MLP neurons of a small language model. Each row is named by its layer, matrix (down: output weights) and neuron, and shows model dimensions 0-159. Each number is 128 + 32 x the weight over its row's rms, rounded and kept within 0 to 255. Numbers have three digits each.
Before each neuron's rows, "fires before" lists the tokens most often just after its 100 highest values on Wikipedia text that the model never trained on. A number after a token or word is its count.

fires before: "- " 16, "and " 11, "of " 8, "(" 7, "in " 4, "with " 4
L3.down198:102133072118085114105151164128145141103146107151107063120085146175171093126202194112130123190197087113128089058201134151117066164162156155088165156112118155105163109097170118176170130161090143125164158171077096114134119135142130105227121111143112137114144124161153136134104151157119138098151134153145108080127049071147196163147087095092144109115103136128083145127140137127133137122071083112116069128114105185109110108167163171137075131128106109107158104098165138112122083156134145

fires before: "| " 46, "(" 14, "|" 12, "ign " 5, "% " 4
L6.down259:153164132086164140103134063113074134080084153173183101094125135076101142113129115094136180159164125113126153125169082093041094099095156166108126137158126169106113138147135110160116099119132107169061168178127111139150152146119151048148163201153186150063211145146079134099131111152126158108077113189113152107134156154155106149094133145148094094130111127129107107161070084184138170112147142102169098098110139144059099131123138096158129177125106182088166114139106152140122074115115142

fires before: "\n" 51, "the " 8, "\n\n" 5
L5.down60:191084114124114087109095144055132129102182100144102183102175111138103092150183124134084120137154136077087109101120200124159199146144120137108113131066092131066163095152105125166124147087091084132163153147127115124107128148164119168144153122149161103129174100099103153169172157157059102152124055120169132109144095071151123201074147155141143129081101154089139160181111116130117088195156120131115090128168122159078116187110173132112152122101135109169157150102122119109072151086167158

fires before: "|" 22, "| " 19, "ort " 8, "v" 6, "art" 4
L4.down329:179092101101156121125051082132095210041148086083131130122120146136071136129129153105120130143137114136089183125189133156096185125195113125141083112136076087086139123147173090118135082150126154127088151160192133090120153119108105095138108175117145098101140169116170149097118113078126164131140110104123120166113117119169157126169093116148142130104077095166132134151115115156142096134168173073147095121184156195116104120142115085194128149155056114116167137143133155140173031109142159

fires before: "| " 53, "v" 9
L8.down27:144155132076160168137098092159133077136147052132130102150143145148139059087177128123109086192161174068085143160181130131093102119188105114152059095107139095175112150155138144208150205096120173097065105134122135122108108174087145136125134111178139124146066155143098138174140137129050144149107120116095119129104193105113169092081123130141123201135143123078145091101124171103078121189124136155150119124113148112154093122071182129134140075161133133115115146100115134153157173130113105

fires before: "| " 24, "ried " 11, "|" 6, "ri" 5, "N" 4
L5.down490:152191126138118173141138125088134108129170146097112161132118133133131134134107076180077134119147095087127180171180209084059121103119118119099126168125116126144123106148129098080112119102141168132137128066102095150088129136143091179091195087162173184131138145170147130116132087089159086055117122140061150122148176116179120159150100146118063157132109120055140127111151093133142127148127139102121161145039159134155108102151093150111143103107108146167134097151155114110195221158100065

fires before: "| " 38, "centur" 6, "mon" 5, "(" 4
L5.down585:088134168192119148138101156126121022148112113141167123085165198109052119135125168146192100139159164125098127124154075155117093178129128170130071116121201149151100137190107089088070107191163143122092089078160101126135146128131104110127103100117160132163122112099136106126143138133110140111101136126093129155146135090099171108159116101134113121170101183135137124119161130117107159255119107113148144151114147108112151153048113088132083145142088197112134142160156076127130115111107149

fires before: "|" 38, "| " 29
L5.down447:143154092177140132181115150102117153108183150110076075140143125106142191087145165140123114130116108082107162155144121110166171108119112083103172107169135123108140109143100152160122126145203156067086145134140145101131157139092156182164144139063147109107151100129142178125155170053103131103081121075141106136098146132174128082096062053160134126080149089060164142183088112117069128171096152077162139128139117199109144121102139129180141139157155160154057144145135080095072159127130142

fires before: "s" 26, ": " 7, "ed " 6, "ing " 6, "m " 5
L6.down587:079133081135171131079099112161183117081087086126148079138171092117089065134175125149181103076129160155073152190102128105127170090094122105153093161055105180103170199103134179109116124125116137139064154136217178195155069136105134149115179129084114135094114089140156083129148151086135144094143097130115146172095175124134198150147064154178129123158142138144122143117105159122136094120108114112138158114120108084139136176104153113127150105153142136131110148116100080159151163082100146

fires before: "| " 75, "|" 11, "/ " 4
L5.down578:110100126125131142146103170078109116144183196168221147095151119161146179108140142092129145124152128088119096137131032125080144120149137121115106150095130135129114155124089109110062076160130107093144110114148128117154121099156088135125147225111097105113104139115110120123117151154098119145147124064143178135181190133100121096128088111131107113139137154167200124112124136106067125255155154117154167139059106119133151136146144100158123154170091186080172129119104059128143089125118157

fires before: ", " 27, "–" 9, ". " 9, "try" 7, "re" 6, ": " 6
L5.down230:125108113108152097091154112100178122105106087122096155083096171095110122109156119169122123147174111104153154132200117177138133160169149109143165151143125112182086074121083176113110100183109083105119159143181154118139096168114166186100105124118161118182159134098160120065147154103132089095103095152163081072131151153096117112168121089168147163122063232096147096096079112169174135066070143086127150169139111184101104102130177119126176109128065112145175101141140157142113111108131142

fires before: "s " 23, "ed " 12, "s" 10, ", " 9, ". " 8, "er " 5
L10.down632:140096143191118105155148112087109082107089157075122142115141156163143120112171181155083100147120049109099049177095154114132107143147108115145090107087112155086151102110126161080134133112048159110075079112142063125073093115167065129142097129176139111133143142076133117181203138155179133118106121124085129104146100089153127121180092195153106149131111159135129084159150163207144116184130151119102172113127162157122131122123101135173124166107128119155178134136128195160072136133175127

fires before: ", " 18, ". " 18, "y " 10, "s " 4, "." 4
L6.down514:142128145131104096159155109100106076169089128124174117088096172141124092201182101112120137126134121078106170100128124064128141092152162204086087149158094123110202144151153076111132104104088116095148197094131077087137129143111096150134113102130143140170141137150147115158049099163079109112147111117163111140152191068171163109104134160158114101146133149149133157134101146137062125115101117056095155169129093112066132169139117177107183213130141101129106158165160182151114128085141161

fires before: "- " 73, "| " 8, "===" 4
L3.down129:117155110153154153019103129147156105133158237134150158138137141090184077178089097127078154161120138129168138121212118116107136113119120130091115173088157154171071175103125111105167059094144126124147126134158090129179131148159159115155125089085113119141112094087133064086120095071098171136106087154148105142193122141119159136133173122125147168144129123132157058114150116171093128144121188149080155072092137112123115088131113165118106169128120121159083130179102126119130133077091172

fires before: "es " 15, "ing " 13, "ed " 7, "ip" 6, "ol" 6, "es" 5
L10.down513:113139184170130143062113137155123104101086119135085096163112168139123155084142121146153132164154137101103170095127143101038113129104100186145113116149114155107120143075132136153126119157128130137173152086166111189179117078160133096126084136137112089075157114087098144114163116109150116155067146109111206098072188157161118137126119141204137116136161182186118107104183119131123128132085158103118050100100134062126120139201162156091152086137086151119164150177106121107173116055107150

fires before: "a " 13, ", " 11, ". " 10, "s" 8, "–" 8, "." 8
L4.down79:098119148119119116036098133095096169135120113114117144098129134129099117115099132183104154081139165101113144143164183144159118162114105101146168153133183149073089102086149163153122112108134131097100070153062062110137138145184141193101119150143138104136112116022075144115156131093169127175136156113150104107176136159083095138175182085089101154123163156098156111095058142082086135178141171097154135094107088143105146109152185117134189114155097162117181149137108136141150124115149203

fires before: "| " 23, "s" 13, "|" 5, "1 " 4, ") " 4, "0 " 4
L3.down19:184153133136072160162117143096121132174152139121140141115055110194138164112084104141115136165124063119080085168140151119061143153196164123157137052117094031116125113105136131152102082151119148090090089103083134135204125119132144135174181198104113133082162097141217153139094175116130108061120126119122085142136142123166129162159121125151127182099112147101124098107173065116115094160151150137129119071083208160137151131104107123159142082126114125138117139121119123123128172131132108

fires before: "7" 16, "9" 14, "4" 10, "3" 8, "1" 7, "6" 6
L5.down617:119120116161212120118135164185106128160187136137175149103097136147099106161152134103161128092109202119077107203101127067123107074112146124094110104102149148136159068111127083037112132142131132134111173107091171170064142119077114130132101126126102149193113123160107040160121143169115167137149117113107213117164124131135135093142142120088173126117188090127174076142092120113141126128168117111110102123104148119166141098116070124112132112192150160200109111131114179089092103150103145

fires before: "| " 34, "ong" 5, "ich" 5, "un " 5, "ent " 4, "|" 4
L8.down318:123151122206205202150172185107190110160123098129047204137069175157113136199086150128111120160136110080135125097119106142139115126150182064096167113152102063110109130131116154123080111125161121104115102106128109072079093136149119133156175177092134081103124094144117075180150154101077158103119129101107112097142134129152195165159168129166111131112125132100121135129158135176079124156176147109152122122100092096069110115172088130117113125172088150112107170142101166128114154117150088

fires before: "| " 60
L4.down55:102125159126163170132113120097160131175149061133073100128066075148102158091197131192124130077108122148131152177096128069152156176173131075151185102167130113131117102102085096116117099103141138118101125159096147109130187155174121131161163069142102089096190114129130139189104130079118089169196124132103123121152138107097129179088093113126120155149171133132143086085099075057139154096161091155139130160196118111183156119093101089103111146136109136144162138102157119131211092109125092

fires before: ", " 26, ". " 13, "." 13, "\n" 7, "; " 5, ": " 5
L10.down519:158101122169154082120091123079161123137056231118119149125127179107128097131142117180071102078149082082113062163098116104195118139126088086107113120085141133142138125153064135113100137123142083102138177104185165090101067108171119135100085124155161128152184172149166157107156121093166172117154175175135094152100134144085149128099094119117127150093157168126083122165121147122098152148107116137115114158174107130141197162145107161169124215071139086088145098131107151121150115093122160

fires before: "\n\n" 21, "\n" 19, "s " 14, ". " 11, ", " 6
L8.down494:105155113172180085109149126116109122111160173133100150182165177091159110175138111150046094130160114041150131090163193103163135105148150176080101142128108136072107126109139123165151132119089111158141104082161137129167130100152124084174097155074123166088122121131118124119134175148091128144106134116106086097114188067079118174138146154129150196164087087166160087122177137094034087145139100128109136135109089146142092157108162122118136129080121158075170116126120131155129086188162186

fires before: "| " 67, "; " 9, "." 7
L10.down206:113116103094102175195166146170144092154119093121125120123225085170142119066146116123087113164116143067116093151111156138169141128144098167200052230093098106152153120153120196148104075171154128150102118198191091138125135116025161162152123110097134119062116135133146106173122145103112104123128112085158114117106152124086162141121099097100127155157164111101153110071129146107128086122130142152092152119118164126089137134081105135169107167159150105129136142125113161125083112101151084

fires before: "| " 88, "|---|---|---|---" 5
L8.down346:110123161146151148075109162111115144093156255126163132130072174130164096135132138092090127139119125153147147148128062113101080126125157102095054125135126131139121147153139111141146096117167129156122113148115155126173156100191156130126154144067121150130096107114138126122093138021113181074099118128192105124111142112188100117157132086071086113075139149106125121153135107141149155099174202135131145088172137149189122116113038159152141162132128133157159160096135140091072108109091156

fires before: "| " 62, "ks " 6, "- " 5, "ld " 5
L8.down165:133127145091068132098125083126105160164125255140127107113165179124141078172122121112048139145091052138164148114162161105123171153146109106093083099092113108167107129116093148147142084150112137091099139128175090112171147155110128132092179173102184095131135135095159122071096133139122118124112161116165126145182156152109100130167158129120113159129148136108164097167187126139146148102131191117138118102090140079099096100150121166127146085110194127075101151161104116141138096084117170

fires before: "| " 59
L6.down416:145139116132112060131152138056167153147117066108151097128154093075190118118092163119124145147128117118139160125139099170107105105160070040140093126099079091096170120163096098183154163155134193122119128066144168195181141150146164138091141115097192169135101101139081165135080151116113158125132127188087160158116167074225153112092088096140106151158165102096117146117127119124153136105060150146113126137139155110127122131176070122096141128078167130101106122137179108155085135134089122

fires before: "and " 17, "by " 14, "in " 7, "as " 7, "to " 5
L4.down466:144165099122126038129135089162118149138204210143117087115106090117132170198119103063095084118135097087153120071209126142126124169111161124082149130118154093155147120105127151153165112175132159146129112173111099117190181097153099122141110116154142178110125142174153140119059155122151129101149137133121139135115141124116151137100090140086096114116146163126078084117129160127100167142156178132059141056102090196108049076121146121093115142108100106157147108091158155155172081148146173

fires before: "| " 48, "act " 5, "ol " 5, "p" 5
L3.down505:071101127114140162098099094149196141122183069138094141097100093118105095104136102196163122052160133130123131199131147111083115036195122076154170124137170166119163077105149163087151163134139163132133102107114140105142112198150139108121115151145134169091131126054103122094124177105150076118093134179120078104162174111146156104121123141127152134141096180096156138069103144169117111163168202147129146122126105127130113182105086134111168097147114120142137121132196141095138044141127111

fires before: "s " 74, "s" 4
L3.down480:167114080149105114116163101133140150156108059126107079098146137108113107151151185110164145139137165114126092123133128075127166134125116158079070078130124114084113116091235159181090090160114129184093122158105122135154137159141126130205120114119105073094114157172126135141083110072145151171125120151121091189188125120141098128149114120124087075085166149192128169120209058091164145145131150148139099162160123097126087102130141126094096096128141129098150116100132100164133091120185219

fires before: "|" 37, "| " 27, "y " 7
L8.down507:157139171093114109098096155093108153176106081114154159166129118065135115134087157132169118197122183106144148109137215142127119127127108109112106082133093126142154134150147200155093058148201123120135123140125136160142103144148149167192118072139131129144124097114201130177155123118130122125128134158161041091178084113138141137119109149091109143172101108073132189094116155084087112104138149092099161077089124168100065085156134123198080135111084092173150159135117104150092153158142076

fires before: "\n" 70, "\n\n" 27
L3.down15:139108113095182143052120166085106129163124134145169153130150114093097117163170093129124119141165115135122071100159127143095190190153128115129128102064116105131122118129111128089141131120088173106139137147174142145114140102138066159087153149109107113044104113114143117127157105139168104095080134182210080076120178092130135119139168099140154126122155154131255099167127105120099100192129126140113154074147112156196139153143151133116113167067127094110130114176112098122098162064162126

fires before: "." 42, "," 11, "sel" 4, "3 " 4, ", " 4
L10.down566:120176093146153154170122171113127078115201086126071180127127165092095149097110145134160141114122112130083120160160213208162203140182130066168115160128130101074099108138076138116130131232071127110075140090177130142136099150070102168126116150167128131131212076078182102145119168099082103139110137102115118124125165117121163112122108124120127118091115151056089099156115160126093065111129129147155118100141128097167123112134132125098132170116142125113166148166117106118095139146168120

fires before: "- " 77, "| " 12
L4.down14:137132154122137120104116206104122090139189130139145186135151138135149112126163119077174108080157117113139165090168148062092112121138139032079142056085143158117094120144130037143079134177132112107135175126162195065138169164139170125113116108125120138144109154076141159168113087134108144135110161106121127121165164162139098184127099122107146122167141141093222138146114120124095110090174168072133086088094150072116105131084122117137156111105083163113169144148121181105176073130137150

fires before: "| " 23, "k" 12, "ge " 4, "|" 4, "che" 4, "c" 4
L6.down469:145156125086126165145142126111141129123140116156156118123166111084129117156138101102086091114098126111151100136163140116122125152139209164098104104200124092174165136147204126126073034125161135110094146120180096148099123096144158153110115092093136104203135191141115118085131164100162067145092156125134130142213138103095123130161155063153035130105162136169160111105133072104109087125140183062095154108068139119152139158116154174085133153091099146121114137179138085145155102172111091

fires before: "(" 31, "| " 19, ", " 5, "en " 4, "in " 4
L6.down466:127179174158168080090146137118189121127109187109141181196079078108159117186141179121095170148117136106149118137119183064141097154160156190151106100138103125135123114079120157163151092160162180099086155186161107067134141114130122115103173120119073187115089155203082106157145113174163087131098077095117144120131150118137136132083122106152086124144104096120095093147110092103159115112152090095074144132143108159122130168136094118158037115114133166142117091107148120105138193137071110

fires before: "\n" 49, "\n\n" 46, "A" 4
L4.down455:134110151106142087131095080056178128135067096114107139181190141099086059119128125181157094151160141080126157152222128143163168174086139072162061071103143121156080144134114144133141109128092147127135119141142103185110164129100164174113082069133170101144129141138116131128133123099140100151107094156085137138135177153140193096114119118104163131095102090158216123087093121145095139139170141157111078133146111119177091120102135101123130189149111097128161138088131203069100137095111149

fires before: ", " 33, ". " 14, "\n" 10, "; " 6, "." 4, "'" 4
L4.down457:102148140173096111175137141206099092067162116139107119075143165133154195099112102100111077134146134115076171114100099053140093158118170154123131198122119121131157153164121117117101124101164104123186195148060127104165137163101097158148168102158111118162077126119175121135074118082092089147105077084149126097116138178130134126121136149113131139065129150153145163166144071128077141079149106167104153148154104090155179125155100147192125133148128124170105137167058127143131148039099142

fires before: "| " 38, "|" 12, "iti" 5
L6.down156:142141146140132096113096168125152124097167174136029159159130120156101157136111138131148115125111138140097083158109153114121111094143152049179116137149099178167072153108171123120119104181124087158124151175117141071165120136111138095147084111144182089100094116163120122100070169126032081112162125150081116121121116133141175142202142122185112148088143150100199083097119073111113147112166177095159146164150100152103088077067167146166123164120087119172132130143135135108145062117178159

fires before: "| " 47, "(" 46
L5.down108:110118103102103145076121167119170079084161207141174143105109154135098148120143152123122087129155123070115105173144117151096102125128108166097079116135119103120076153184109121141152081221179141129058129120130163121085139140175118173140147186153139189113115071113094110071166119127151123113164092117114155062134139127132171103157136099180188154139087123177130136136136113115044109195138152091139130087104140134089139140123097119115140192119052165056116148127156175090140150139104133

fires before: "s " 75, "t " 10
L3.down270:139056147103103096081182068145116171142118143094081130126147118133098093132112155123110137066092187144181112122127131107119176086144140114132150141125127124087078153084202137145165122145156151141150134120065115151158116104154112137105095142108108164070096154179171178090089097143028109119131124168151115131102131092198075100182235165131083090147209137103130172161132134084145116086119183125156127140131104148115101123129136122117130154118122163106145107113131126165102136093168187

fires before: "er" 21, "er " 16, "ed " 7, "ing " 6, "ial " 4, "\n" 4
L10.down502:156083123075134179098122150152141127085100102120141121155078078168112128196140113102139188171130108113149152146013134115090097145094096153155084183172109191146072151042147114129058099081164164112182141120134142137150153125140076094117152173121137078087136170117147154178179140109163153150131121150141184113144106169151123142095108107097096083105122084160127099158110174134150143122079140123119072136180175079108108148144146147120150151091140081165121116168144130154108094106100128

fires before: "| " 25, "|" 12, "as " 8, "o " 5
L6.down119:112116130143112115083089152134167125073147123109080105086110064119106161134081151083145080170151133095113147139115137104113141129074074097118040140147137165130145154140126115093155135167146145117054167136172117139250162195110106189182137150106177113118106121143122138102143118131106127101072181179148101178123145167161078161137121134111144113083113106084144125148155126155029120155132122063137074124114180149109125092150174135194182127151129168127132111132125118129123144159103121

fires before: "| " 25, "of " 6, "place " 5, "|" 5, "in " 5, "(" 4
L3.down50:125148201092113148117116085131134083134212105113143155068103121114152101102085095097121123120176173098119094123118134088101113154114093074163133101170168118174107131083141193166095170109115150153186156128180142157128058165148127119102081148144124157143187107064165094130126128145123167157086114176158097114153081127079061101116147109110058130182108060112165109107123126145122126109136089118109138143097107152182116110158142177201154143171108156133176126085143152141125157186082129

fires before: "s " 93
L10.down425:204193140143134135125155101104117111139128110130137115079129095161171159161118213123055155095186139049098123150155131071065112126090080140102126121123158201145114170091105105094147103079122120168059122190110147131129134094174130111084144146135134118137167145137125122097162134142110140098074121181144190129106119059166138135148081153112104136087079105141059147161149147143099127076137132161166143152175159155136096156128119167123165139127145141081123074125108119130150193112095070

fires before: "| " 48, "ing " 4
L4.down557:113123147150181152118107146117141132184134234110158138120117106127121107151071106114134159088099131134125127141150045109141145113128077137108121123161117077111145111117130136114135138150137110083102123185116093138150087119147094103120150097046173151109058111118144165022144105152106073115100140109076145135177144167255137105172175103154102154084122148135194106114127141167172119191106149141102134115120148143098167083154129128134151133128152202142103135138137105097115113134074162

fires before: "y" 30, "y " 12, "t " 6, "ation" 6, "ly " 5
L10.down41:097072148112098098122138195114097120137092114139174138157185084146138110072174113199129122150123079153102180167110105116117114084094154179127133202111143139072103142142057132131142128171170108148117163110099144143085124159161116051086097085152179121133110154122103168163120140113099128151132176177120105094172127077149145146158108158189119148153181145065141060071127094142119165169124132112156104096175144083163117219102150110079088100137104106139102124148142122115112159105102133

fires before: "\n\n" 25, "\n" 20, "; " 8, "." 6, ": " 5, "com" 4
L4.down496:154084095083125098096083112106136100131114119140088136144185162118167124143091120116119088138114095129155165118119155085074193152110132194135059097092086199152170137125171130155145159115126116095123160091146125118129129106170143072093100086099143122117146170115182110104143127108095072121073037094113129129124080136188193198124126082162171126117103116141140091179156125137131089117138078143147133152080143111177093127147161168118189159095093110103185110161147163133142134085195165

fires before: "in " 26, "by " 20, "on " 5
L6.down145:126147144158169120082121135137161106099125255109161123114125190132158083145158113153145161150108121054154172086128124119063099125110143137113102134130181087116124131134139173115166215158154148091149097150157131119190176125134118122144125090098117154139090101053129097143115151109097164141102115105168107118193165139130134121105119085047110146165105094103104057141193096125144122097101135133106140047148104147120127138177087157097098130107122138156155127155149100072141085152118113

fires before: "\n" 57, "\n\n" 38
L5.down70:121133134076157147068108093086133148066045097192073176176176131118138105142144179132083100118079142106136145206156105088089174165152117109123173094074131154122103136152120103139140140123104139135112141141143072168121102136105107201143153185148177123148114105128126093127082165147147178139095087147096143130124159148198143140097160110086133174163097140108123105084125169153165168117150124185129118140112088197140172086092084095116114153073134103053126177145111151106097112127135100

fires before: "\n" 79, "\n\n" 21
L4.down333:118113110103161096126123143105127142081138111142113188124198148150153119186134088167064111142148114121135078144130153151115158118119155113077095095072142160123118105128105081141136144128062148123118062138164096153135135189093087201122122097075132156087131150146196135070170106169137108114109051134100121090093118150129133116133135132105143148125110129112247160178118142081100091124145127105109128190184127162187089172191145168171107151116138108118152126158125146126073111061125163

fires before: "s " 41, "; " 10, "." 8, ": " 7, "\n" 7
L4.down104:119148080161100064141157124109150122083146103094082113167123100117096128098165127107091139175159158155135145099143128173171150142135118163099128125115137170126144142123138115096195086132141136129092079165182142134167119131145086159121146163055154163084098090116146220112107158056119137150072081187139187035180082111137137135193118118118079129111091105080166114158148128138104102086064112122147127160115169121130099167122190171136135136090091074105155132183148146156146143115165121

fires before: "| " 78, "|---|---|---|---" 18
L3.down370:128126149195097107137109118075085094138136184144126187078115120140059115096124108131070124127150160096115161148157109095081161106178129119128122080116154089126181135135112120123118123091240088127134143138190091110160131098108088153050100107105153173152139128102117081106158112175138124118095123118143131137159197158165188160174076112147153164178156129156174076097115137108179099155131159152029140097127164133096083115114132131134089176104152159119140105134112172139114121132087081

fires before: "\n" 54, "\n\n" 26, "= " 10, "C" 4
L5.down124:113105104125133154047069131108098152114101166112117170177189161145163134097133159155105147149091145082121145128139138118087118183137094137155097106110179136137101168138117099131135083070126128093139095133120130136135176129128070181153094128094158104098115092041160127125117134062095168141083120163138129114131138135144125121168195123096116209150089156147202099231082150136105148127102147186105121050150095140161084128168102164137090144148110109122128120155116145097081146069149168

fires before: "- " 52, "| " 17, "|" 9
L5.down636:151095117119188201111123138073170095120144210159160123119195173139138057118096102086118111114115136141082127130126109074092184141149131168078188121111128127153114123138090169126070121142103110099108175106114142131189120117149074138141123095098144111145129139087135129077140137148124093172080119160132186181113062150151137123187149200149129114151133080173177095113105135156120073132102136125157131120141105101113090094111095199162103106118156120053126180123196134127145158077105142

fires before: "| " 45, "|" 37
L10.down32:121049074162142105089152100086103119142116200154131174157158075129140152084151141100084126166069143118107134136124128145151101130105112101115127097138121104111086193135124133133132096140214099034131152141175133157126137134166136163109096158128141093088096116133065064100210155207118085113152169078107112127124174177120170091166076129131190147168115084113178102146113123142108100146120141116128113128166146158084155165165101071112131115116142180152103129150195133166116134110126133

fires before: "|" 35, "| " 33, "3" 5
L6.down547:121094176162158124177173104131161155117145109090116102144160164127120079139197116123113148136144107118126166140114111141162164130136106126116156145087133054142103133086176144134088165140173158126088077138136097117153053102121139077110146125167113141124120096098170188111185150130160123170121052079102116126111147122130117114177160141140133162167189076127107121084107177109083130096159126073174129207096079139099097146192084156090138168063096173123108143077099120147116106052172123

fires before: "| " 51, "k" 7, "ch " 7, "|" 6
L4.down515:121172094120116137073080072103112069117185072086114114109128146130159180147118149135138111114052118092092168121184125114174174134109158144156065119098126213150127107130101114176034068164142128146127111153135149171162129160125123183132134099115100131110140139103184091093134137117061111146124135099165134120162133143146167150123120136091167147059115112112112129128097083115134111200155126145096169154139202118099159103117119091144144195126149145123123164062104089154193140109165159

fires before: "| " 94
L4.down323:194120111180096143118143167104114149202143222110154158189092095136154096145125115155120167126084186125121127103185091127136149130113073097081150109083136127190188106111135143100163140167140150122143099167137103116150136116106125134174085094142126137137149106049132092092146065102173100118097155135075108141182144096120175106113168111096116179148122162084206136116149070112114129123104164077057158069153112155101162124094145110164120118097118123158091082119128179118161108118095110

fires before: "5" 18, "4" 9, "0" 9, "2" 8, "0 " 7, "6" 7
L4.down64:196113080207154139123150132078089172110110128073174083102158125119114140168106127085173177095124108126080109100095179130113129143135142121112112082105164123182138085144133053115122148199123104122163151144170139111179088100069056172143127104147109132119149143097116140122139126163155152133038113092123160116123167069176118167119089154131162100111172104175137117111100150141154116088164157146102092133128146121055142133115107183081133164185121153121171167173112162116068123104089148

fires before: ". " 24, ", " 17, "." 11, "\n" 9, "3" 4
L4.down335:111138105109136150056133093150183095041069125118052192127097160124109097117099151095112121109132168108156145108135229181104103111107134127123131164127116120144163113141103168134142126106071114140145147150154123115086128148180088162127081117151091143119122108116126112069206131094132134070093165150106092110142151137127150168120128066185164089129128122121172101199178134168146097134109158123121138082161116206101144137075114162094086163102073140139112188152139130181117136138174141

fires before: "y" 15, "ation " 13, "y " 9, "at" 7, "ast " 5, "by" 5
L3.down621:084122114151118103134117182087175096111091130089125152169125141121151154160232165119132127107151171185124170099183087125081146170144134169091108084131145123107102133194123077153165062156172122111136170151127126131108135114171091131110042198109165124119155153130164143126108081111176126113152110094178161067120138162157109162075068087127109087155147155090134133101200117132125122046146126136146107125123121108102092145088132083109170135150085141130101126146100120134088190117073139

fires before: "| " 87
L5.down53:138139146163092141046124138106099133135206207162167136174072106125165124132129089134057153144167150117087155148195114121155119136161149155064139092107119110164122150123086124139094067125179091103149122081167133129153123062108136123137144141120116182133119090042101150135104081123082177107090112119111115174113124058129170114089114097141119184154157102117190124142115126095113113178158178124120084130123145122135139109120091161163072143157167174141187102168112137073143136111101180

fires before: ", " 27, ". " 13, ": " 7, "." 6, "\n" 6, "'" 5
L3.down163:109124209106108143104095114184124127139138132096105104118143176152116147155104092122103076069091123087096184105168108105126205139089147038110114121153100107091177126122115109141166143182112142147177160136088132132117134111100136118161099113147173177134138098141146150117136149155089112155094147138114178134057133119155215126126115112117087111109139139169115075134113093112129097133144084192087191179173156117122137092108124142069146068075157118117223146120156149129121131056106169

fires before: ", " 18, "–" 17, ": " 13, "\n" 11, ")" 9, ". " 9
L3.down444:111190088181138108099159123065142140107149137166172130153151125134111185131108121144139124060101094118176174105138166098108152152172071039149152171097114103140134082106125149192227161164061138123099136128106121118110097078168132130153107097134159118139094084028067150095133102103115089144105142128191135120169131100123085141141123069131105099132153161125116156145117134166097131177149136147109157207124139156159149124128149132093150164127084099123128148176121135133097096081100180

fires before: "of " 22, "in " 7, "for " 6, "at " 5, "by " 5, ") " 5
L6.down637:106143151131116081112133164150172123150205146108157098125037061159177191105119154081100107087151119107180131056209188109127088112163123151063107140101114138136144133115124199075174140158117188088134127124116113128130092157154138144119157112132071128164096135135127118116147118148076085140145138158164137127083113111154157131139050122099048098083083072144090124164108131154060127128144122152158150135139147165122110144119141104186142188114146098163132177150141092141139113118141168

fires before: "| " 47, "that " 7, "- " 6, "the " 5, "she " 5
L5.down468:129124171125084120107179098129099130160139184083124104098101095145149075162100081101162146154149093161121096141143067110174088115134132147093151136148106134131130130129108117120109047112202126126131174127153136146088158140147144209130093076058098138162099138141131139145115109124133131086122164169087083142207173084150151111175182130102076169123159103072180145118122126127130050145184160123170117094131158116124162117125093114112168090170119188140102055134100188158138089131076130

fires before: "| " 70, "|" 24
L3.down424:130080107157156151130128185149151110109146125114062118141129111158151165126118114116149143132093094137112155128184175142138141149172150072094108101136085083150139070104127139162146152148185107085091115170153151103139087143162115118149122136153171123083163114066128164083176146105136157113121168189170123048140106116139091116110102121166162184098129068066161063102117096103068115126137166050129172107098130177074134131099139137163115169164099190106128150204112142122075114106188097

fires before: "|" 38, "| " 28, "y " 12, "sion " 5
L10.down322:160137203162145124164079098045120127146164104128106216102105125106090069212078103148138119156117142105125109078140106166094133143106154158076077140219119075139131108169185147154163101101159138129121115110125100138171103126128117106126144094145180124207151145089149107149109113159119140109154175160129144140125084092143200143128106102100182162070112090113166166116139136128133109123128155086121121132122086154081100078108106159116065114204147126116130134148145155151080140105094092